Part of a small language model's weights.
Size: 10 layers, width 512, MLP 2048 GELU, 37.5M parameters.
Architecture: no position embeddings, biases, capped logits.
Training: a variant of Adam for these matrices, 2044M tokens, 8573 steps.
MLP neurons of a small language model. Each row is named by its layer, matrix (down: output weights) and neuron, and shows model dimensions 48-143. Each number is 500 + 40 x the weight over its row's rms, rounded and kept within 0 to 999. Numbers have three digits each.
A block is one neuron, or neurons of one layer that tend to fire together. Before each block is what it responds to, as a language model described it from the Wikipedia text at the highest values.

Description: Final token of a noun or noun phrase, often a suffix piece completing a split word, before punctuation or a preposition, e.g. propell-ers, Public Security, Film Festival.
L6.down402:512517450445503516517512492477487521498479540522485545490479455527504465444512459461522533450453434510514522604492436522425538592484478483510490419461516456441451532528513554514503498491457507495497444533518489452493550465507510511497520468536508522458520500496522479566576473462527537487
L6.down480:490436509562485482547522490530560473465492481506433480518457537476411490537484514513490483448519497500518459456492528500505493481579562425497473579534545525522550515429498529430538513483449460504503492509506504457468584487529465537452544426553536501458548529525547462490484485504529470486
L6.down647:540499455528506493562419567497452475531523484542562473450534462640476522479489561563399490467496513500536498433476503495538488507417562484482503510460433542567441526488501590509536498486474458478495470500480519503470487535531442559462557485567485453554534447525518505467545478557533494527
L6.down1678:495489444530477491504475544536510551484507525556477468483506520515495453547512473446583485556537507483490451542513431458475583537468490488445504516524425438514552470526542548410471479442476446499533513487517478541472520559454493523513563498460522502455451460502556517519475478552544494508

Description: Word-piece fragments inside proper names, usually right after a capital-letter piece, as in T-olk-ien, Z-inn, Chakrab-ort-y, Naw-az, often in people's surnames or place names.
L2.down631:516470469499514482604544519479513559556531530552517505543421487465474484524556513521525512480535520473534500508543526523492541505527555481386506496549499500542456457444516413490536548408436475564427401451517446478559503548480493465544522542526487494535482491464480501541492552514444395567
L2.down653:465455500564466553517490473485460511519527463524521497478506490543457485490504405579467472517498503445490493530522539525492516561553487481551539504511461533515533499468524424442483439424544532384527486533575538498526468452495532509468540513490485452449484540509533491471479483474451486500
L2.down1242:548386515475551502511463511510517540550458563548495537522424522479501434459529504534504527471552555464553492526481547610498501507504481535492485426531439470468518467548503545443500426489457480525510532515552479517516406450489527461504484477597503494511491478388442441519443533502563430498
L2.down1252:503523540477531494538501536475499439511480592539536539553465458411495474438514505538490555511515499452519491477516484493501515509559583514556505445515505537527502513476500443476539506450499455565609470466550492465473456477444546521511562478453422509515484476389519560504527505504533518588
L2.down1319:574483562508534499481478574541477490565462506426543492448511452485515526503487457481462488500490508440528421510506567504517435445584422493526514532495487564555523575530492539491507437556551502501469484495519567578533433428479555455482513560485501451562503530400473448513514522463559537455
L2.down1327:501499515514459487491469479478483532528548497477439489622472488445489578471494460447518468477527479595564437506534528452545471434477432404506484519510514502520514471465484471506482512475517461532557515502519554436581497515481536586517484490523495570563555521514474473504551517463461503503
L2.down1694:533431543507522499510492540515502505484408528491491510510486515498537460500441406504464549508511612484485514531515497561509482506484541439554448458527516498495532542537536523498492488426501497536511515547512581472495487446501471488542500535522421505507477482474507494586493556432497566471
L2.down1713:543456518498494473526470540454463573476496520480528506501460444574512516488503481482550496544560513519490521446452510498516565440518587518542514415516462563544549543525507485430495484550446515395520438494453542487518452534487571513554514507551470548446514475567538508503474477502463489484

Description: Final word-piece that completes a word split into several tokens, such as one in anyone/Stallone, at in diplomat, its in Limits, ours in Colours.
L2.down281:507537530507405519418477556510475534469555471460523515477535474503561497522441516481521487466497509541558479490547457523528496509463548473513471507454580520507525476516528494452480536428481520520538438512523580457554451521502516423394505530458501558530511594529544487535536499515557483420
L2.down417:543494513481471514494530483527557430548475478483514528523532480491448516610483462499504481495563501499503512489519520586507527501523456470473471562541502512467509506483454466489456557532497512541552483563534450438467444449498530499508497556350499514538479536466472480468473505451440432491
L2.down818:540485541501509584552497523500437487540490501458525501503434516444496500482484469396433539509514440571435471488488549494539520494450500524501477511461562460512528510456500520449491508468481527459502540505459538441466547485519493431459506466486518428553562466549491552528531525440456524506
L2.down1076:558520528481493468474492465531485523556509490436475488500455484542510496517503471483518433467522518536519514487519424462480519436506543384488479487470505467470501492521456525480531530500568406442456498522592501496492536512543505440462501420544547516547475569547501503482468558591431498518
L2.down1550:518521532423472553536481536539496554473583456485435505517579484464458579471525501550420455549499523538486456514580512484529585552485433467474516524518523471495480467503499498491523471557453579464558491494494439478467464526552527512561523502473496527415527532407471569561522538564517543552
L2.down1650:574485523405487492529485455514526522509497527499491492510512517552479512537469463546540457468539459590501473523545504465499470515478533489504545410482445498482570494529472441578485561549549444549530452494500465530473531407477501479527568517474567476520489551448547467454512514452466514462
L2.down1831:500493550506491547530556502523544493510534490519493537508421541507509489508552463504495520525515474488483519511496424488421457518491522487452508472471500471572486528521484474462468529445536524492543450504526516485541600505502520469441476504530492352554460404498476480541471475526496506403
L2.down1946:580453511464485621524461443520479521499560533531471533522528499488491462521483508541472461586466499539549520533450543496472459509519531393517498457490466422517577556473476520545566446517492502540438486469474489494452545518493398532527489527449551514496501504521561539560483447534489527465

Description: Head nouns, or final word pieces, that complete a multi-word noun phrase, strongest for railway stations: side platform, west entrance, development team, town hall.
L6.down20:443461481559508385582481504527477563442454569518546463533509483517465513453566436465456447509582534472460490479429491554523532477568480516524514549521468522526450506457467523510510470477484533471554454475534440516491541551491501529423568453469475497491506498462517561440512463487491471469
L6.down1063:566560518491478545469487490501511553495459554568463411482514517500577551458434544511492474485435501495479435467502485460486497485480550494474519429527480511504574516506483426487529460569491410552523526409544447479484505497490489401470490515468471438517481534545497578450501499490516543538
L6.down1095:484465493569550472523477466477430516503503492455504493558555498462465465523481479466460422506426473499542500498440490519527439450496595457457504547470505532492521495510527521524495496544508509517541445500490588525505475503508489506469418567452509487534513532515547483436532476526517502493
L6.down2023:483456497527519500510478487508457442516544530551543476491576490516526511526509494497513487518551546570454521536404436536473447484508507499455522514579481492537508515509556519490556461575498395542539569501465493554486568553537517613544509464448523540567489551577486459500493500528473504461

Description: Final word pieces completing multi-token proper names, e.g. Eman-uel, Oriel-ton, Liechten-stein, plus last words of place or institution names (Pakistan, Council) and closing == of section headings.
L4.down95:496441510580487517432426517517524545519504458577439474494462536464471461528547508453498525557520570521497426502518502554522520470566501481509508504489591521494541490549495474520472450509525490529532457504546468462575494512474493485480592474488494474561537504464497434518498499531541501516
L4.down357:488467482475462489472539513477516534506606599512476508539505515497409485530520478434534487526516475531507447470425359450502505499481493453467414465529491531491469461504531460537487528525513511532468486560459474488493458487505533550504567573471483526487484462501516454504482548498518508452

Description: Later word pieces that complete a split proper name, mostly surnames or given names, in lists, casts and tables, such as Noel, Ellerby, Cleese.
L4.down1066:527452532523439505503497480507474559469488587543491526393501456473487556528466472434482502541562530521528518458430517545504493486530535537534450428509454541547505524499553456526502516484461553457480469501473503451460417565477509553519555394516511482496443545434475494515491597489507514386
L4.down1728:490541544453477518598545594582453511519387574478508483528513488505468496489457512481521563546566569511460524488484492477475510539483494570542530468459493507552465406478534543543512566463476523579544428482566426539516541542452511546510451499540522555495519547411480538592490529504506525427

Description: Head nouns or final word pieces that complete a multiword noun phrase or proper name, e.g. "Europe management", "Vegas performance", "Communication Technology", "Ekaterinburg".
L2.down214:553464550495485492534476490435494565591491542565508512511510539533480489482515484491531486535498520497472513447510475489533523501521522454522501501541491471512494434492490481513549497487507508517456439490536573493503480463488541496473458509564452487430528594548529519531459453518533485513
L2.down401:489435528503481511535556510500475489497447527514438501510504484476527481417560460402563526541547510505506515450536536487532512572595525497509454443550487534577502437524503403427533470548467457499459501588464571462559456564492572523557540441573529490540483535560544542472429485458531501504
L2.down654:581553517403539444518539458517560553544480460603524510501512442521507517491532496572523543498548480559554446509462582528505522554577516442445540457529554431465554452550446529504457498501567447529436502463477496522534484472486531506542483510522489565542516442495516509536557507505438505489
L2.down696:583507519351531487549507507541468528465508511539508509515477519536384509555537493490499555544533504458483559524418537481512473506543536557487525509576474435505492451562518480476499469491432503491484478451427488601447506518523494422541455531512518555483427406452435493511447499476471488496
L2.down838:534536429506454487541553489552491468455577496567490494538464493482477496573516520461550521499576444471485516477490502479423543528515501414527548463568496495527501476557469552515498444491459454481525419427469475551536385541501505482456510532518529525453488516561545433511477485503505470472
L2.down1301:417468574530513548529469419460469538484529446547511477468476444495518639517475514486430515428459537489511510547473522499543477435470416581470468558495477474569455525492485547474487454544504500448507467434453480574485442437483476449493564507425491465527479487505549572494609502443518494520
L2.down1445:514488503497500485519566477422459446532471474476448456550512551492462542509436434496574405546506447531499545481511531450477520503518543442470451449547494492484525472529498457500571486448512420501485445463527473521479474515443467481510511491566549514482485572500533508459458587522503531482
L2.down1996:515546475488544545550560561456550511555460506484527507551533388534497483547509469479550478572504429455524554503547566582466503535533468461542481452529474469560502519487556519565611483515506507458489519526521491486455445522507476447481551460499477478476504579481488505486513419509458556498

Description: Final word pieces that complete multi-token proper names of people, places or organizations, often non-English, e.g. Pune, Banerjee, Marseille, Clyde.
L6.down128:504507496489399496462559546518531566418428479523530518554474507529488468483447472452469491459472543487513480433454488492490464473481525506449521499486474538502435495512465475414569493471511536442437466501505523516526476487506533550530466449404512492549466485479540512542537531478418519451
L6.down992:453506411502520499485514527421490445487460508452516473557570524517442558560481442498538479501521481504465373514516476451409459599530455493502501528589479539494609486502484484534501580499450490494490473452500456481513565489461501526479525506495489488546502506462494428536499519565510466457
L6.down1858:468437441487514524485460474468444509501480537518528550529514468539491571515535446522459507501498530533525476487499480459538537518458524536600489519542498421491476451520507452524499486535509480534599457466544413536502592479572557461468532562464483463525481583458498480483498522533498419471
L6.down1911:463499509512482550474485424418561528552569527502511467455516520407522551477490502515552430506506533533500485425454584422530503574532471482536472501522493497524550499534561426506520499508523418533416473474498512445560585482490507489502547473542545436554512463438422499464450550508496446478

Description: Mostly her and him as object or possessive after a verb or preposition, such as popped her balloon, sets her free, makes him; occasionally word-pieces inside names (Fulham, Elvis) or Brazilian.
L2.down71:499532538493531572506508505468463538449562566486467513500489483574435525473462538487502504485536480481512548485492542551490434567451464531505475540502527523503493486451413560471531545545527538499515591483531463510534512590531490479568524509424538475509439543532549473541432530515470529502
L2.down202:566508458529524510513531455451556513540463429499488494514526440466473459487508602464543488431492503471534581438532488535473486519489489484506494481457471558480447458461484467535595570510506412458480446457526477556567473527507507403477494529459532444604545435440584461523450542460474554564
L2.down258:480463500506504564502483564403478507510489514500448508570423526489490518476519444460532530569551488574499541508496494506484546434537513583501513574555438491490408494457547437501561482507550502487536539547552476475497434494524495537498554500536491443474486456484550533520502479495537526547
L2.down476:508455504483510531445447519483540581516459426472463484500401549497497474496478507469505491506509471458506543521545478486470546445450529405494490493484445534443470554566449537535561497433573475544469452489549514543505549485519500504472491512408453468482465529513619467581455490616494517520
L2.down801:485557440520505555515504510523506411499557524550526533495505448504434521475561513464543454435521470557559581516489493563484577466523525563512522534502560486512406475456487540547543453531507545475664503472522488537492535574466528480503537542536527404512507456508509523559467522467531476454
L2.down1079:526453543562473519527503593510466541460433544533511460464462422531567518568532471471524436515517496589523525478462468454443455433463480474525470527514466499564567499539492435462487482541568478490509500579515497480485499582470500532542495540543492529513518539475571487526450577535471440542
L2.down1195:554474504505465463475516556504629456529473488510504513468482505555512488570497429495494417540519517489512478493532552498474566522529481556478510603458432520465489540478531521576445540452599477423553568535493492499446509488562435524534520509497487528546481600517550505596500528537521501591
L2.down1636:510522474509432482383523461444488574482518487470464546447478473445522476505528510482527457512529525469508511517530503405491532478512515479469428565469496456546548485415475529525436407525535574493548478458454559446494563495545468520482493451514472468502520567545448527553490458523512544467

Description: Last piece of a multi-token word, often a name or compound, such as -man in nobleman/Blackman, -ar in velar/sonar, -el in colonel.
L2.down48:494570484437493485540516482511456393497499422433562499531500455523443586493448520517525570505540531531489491564439543557528470424591469545514525513540503467525475487465503442500480540564540461556544460543560498496501429458571536513475517497491568469599506548485512550528523546501547436519
L2.down311:441540571492540493523470510489510539476472505494487522445538494517480452477426486505440489500444496501501495563453446528494428515506465510468526481517521544394407480484503535586525527554506496572482496503514520473495452491523514505528553481560494489523462515481453549581526574507494445497
L2.down517:494543502481543518532479519516455540514499486528510526453500521501541537537516469451482480478539487539430482456551418533493478553534428484451513475465471507579522495540517482529521521516517538519486498490474544559553481616447483475484445484496491505556567574482543453461534502435518505465
L2.down880:499455505517486475491492479544543538461497550482524507488458464536551476487512471473456503497584453524453505526511485482526577483457467540548493516503479537484445501431585538416501542491505452574435470499554551498497540475553507484529555507484460515522421501561502497557451528535523412546
L2.down921:552467496525447521459498511491502539525481489505534510518486489521545482514580549399443499514526534558485477465542528495510533539483505507488546525513464512508457496435578501468517514485577482581468475519570492491504521523589493492456514541467505508493440519454442487437416543515418457479
L2.down1194:544492480471539486487484519489553520511480553470487479558574517472494502570505483523546548481464497556498604567548524538546434513622501577509525482535454545473494475470498549505490462483502516509491492452540479505468518470490491501490498464566497491482544532540507539474459476544557485474
L2.down1226:537471477516449524547512452534496435508482430524492512487487444517534561519516560486524510475536531486452546477455486452495505552470550464493500538510509467448541478499474458485457572458565554487556513455568530467493469541454475554515516486472513504577555476549521480481522476505498479553
L2.down1612:545518483487486489454573524426504458464520432470433467508516459503490496518524555486566491545542500523491497455452456523530496483464512565453542529552521521507443474443458533525503469476462490463505425480443420546568482525518460471501538587504557542451534535483516452492560465481502481461

Description: Fires on "team" or "Team" in sports writing and results tables, as in first team, Away team, under-21 team; weaker on season, Corps, and mid-word fragments.
L2.down82:451456506509527465548457515501565479514526537518516530494483510500505474548521576478541566470509461445502463475484517460513500547437453431508469474535467465500452538552477554480467482485554557498529513545440536482506428505526536527465532505525470554534541511413528430468551528589520559509
L2.down297:568532498490436508538503543558472514528537490440540509487512502536437512525457457530461448591548539472507484477435506477540454483582522468550483470514480525475517525534541435453447485480492572434521553483490474450549455526479541520495520476516447449522473509450555534498533438512497652504
L2.down996:532469439495521535525514473511571520515403466479556468506551482509480473562519547566525537493511469437460511489520492590502544564528511531504552506512467498486540523540379484509543474565587498439478541379529467523536528504469568461438527559504529567541471503462530512557499467484486476540
L2.down1043:535532481478503589527568484474458535541501502488553493453557461448478455486480493488462467524521566482475542523601548531518434435459453506427453458512490451496408500538475541489568512443491502542465564487482498475487519426502467475503470528406453474523514419511499481505556502528520521547
L2.down1171:546523505595441454383582515438515499460481437499502487424477527523498520547476516527571476537455470488505523478549435543459516498521540522441467466476511446419475471499519566480504501486474531467562462531558493464490533554522506506459472451555513446500532520443498472466441530541540470531
L2.down1386:539539486500501463491513561513551523504503577514501484465483445558575572489509537547536497476573465510449505517595514511429480523459476506492455505495508537541509472563554527413565397534491462490464512511454546516576472514534530507584420452507462497580469381565513429470521498600458452561
L2.down1400:527485506504503531503455475507500516495549526424482508490503473451517510504475512485439544531519425462597537512501490513464510552498462498494446511524500463481505546510477497446498444542485463488504494458499445552510567537475481526518556548505500572540461473475499518531549600585447459422
L2.down1530:485531471478485525602410556473483468541512495474469462488503503552492485546455484493491501479454540480493489505574512516503416486448505528555540591465475485458470508467548544540494519498551525525476496524583535485492515455451467516600521509540504566505538539458492524434488481595432468527

Description: Final token of nouns naming a person's role, such as occupations, military ranks or kinship, like footman, captain, mother, linguist.
L6.down697:518525434575463468492424465446430554469524462522423505521539576546515478541457563560498459516496548496433439453513486580515459504441551498505521498461468485548524429492475514581613555440509482530436523436488597527522476502501526471487553506518470436495526564518530493471512459500487457511
L6.down958:535499547551487408492522421494483456512501443519509507496507552580547528446494512510478524469486484541474465527462461513472529520504448437496445472578596541516452498489511541500527519482380501498424508553458593533436549482556528473502476465550470528513543419516440496540465542473562489488
L6.down1234:581514542567504520553543409567450502453515403521504528500508567556530485446492546581438470470427527515495484487568498507509478460453476534518590580548522544501513406569474452583415477453458498548563524470505547552475578479519466549366515523503507484457523477508517494434510490471499476505
L6.down1782:503552487515493481519539487530524546475451420551427501527540573520508525558515500543497558486480431528529500535489533437551425502534418565523493476481564445501524457492457486521461527522487504518485452492408498523448496529511549475438527505506488516509562453545537508507487484483454455492

Description: The final token or word piece of a person's name, such as a regnal numeral (Charles II) or surname ending (Petersen, Gobert).
L6.down850:528560540552430489549544539501498540508499523530504479484571550508482476480490439508502515504548532529476464446508509477463559484478451521510478457476401554536466549480454509499473517488497490536521430516509446555516456426510547490504408525521506543485523487588531551523510528552439497401
L6.down994:527539475455519586457590531535466456508499560492464535500499481491541422474471506473534479487557551473476586430487498569496453404497489500501547532533474522518483520480544552504569505379443497513457454509400512567521488494481462498474600474482497489478495513484531488498532443477489467532
L6.down1398:495537594493474548489494495482493576470455579545557496504537486528452483489518526487483504520527603439459423577510531451426510499546444576550562560481480457526516434461465495464571444517470491453502496433465519455505519523521572474590551453480494497482437557481526536531441507466484504444
L6.down1839:533611508484512505470484641532474481496498534485520478511493459518440521509494507422499528491522508460509488497541509504489445509498440559584554442415536526524495478512469501514505574466533572524582517510481498496433467567582434532525411579474503544428478487532505495524540503471462503520

Description: Final piece of a multi-token word, mostly academic field names in scholar biographies (psych-ology, Mathemat-ics, Chem-istry), plus verb endings like implement-ed, transition-ing.
L4.down1435:485469450495470463579529554451510497566459516520511482608550495464402484544534449490481484486524446508467478565527533446535423526506509484453458497504404545468441457431473532453481500461460481495549516481458348534568495592466512537541451519399514563540464585486477519469501480468487416547
L4.down2047:483502555513544439496535604445488472493528465550534483565504527514488470522442510486504497495558470518515462468528564470507404561483502503456515471474605475505536456497523515521450448510523500466521508502493475472519465486480527502563520442570516527520562527497515472562476444463484536459

Description: Final pieces that complete a word split into subword tokens, such as tra-il, hand-ful, Stall-one and viol-ent, in any kind of text.
L4.down970:501496454458471489521432506523562471493543487421419482538548516522499568521531480512544472433519540504455478473544552454496420527426512502501488532486506552452542448530533471563496553507466564496513570557554507513653499452490464522551478566525486476465499559461521464480481501401518457437
L4.down1389:571487482515533452470547503460509464550512432450560553571506453516582500496456508510490521509525486517452491504496440442497433445417465509513474533500441581483478606493513445540456499515491503556510483568492509491467473477558522497488557440442517496529506641555495459557462514456529549484

Description: Highly predictable words finishing stock phrases in templated Wikipedia text such as census lines, sports tables and lists: "of all households", "Tag Team", "years of age".
L4.down46:511487403506478543457454464544505524545538502496487521492478519497508533559542527529552481533565493405593485437437504446442609550485601486513562555515484484487565499545540522491488509428470482472517520472478497471583493497480490498424476546484487489532619458553512535544520483530495470507
L4.down258:547471507489484498459479517457507476423484485565467531477488489491505447469575444550471523473568496522460557465489544458474547535536489544446585555459523428436477454535498543475524524534516425497565517487485522533559526535474476545514353540451512479540483421493487459554463538572521519533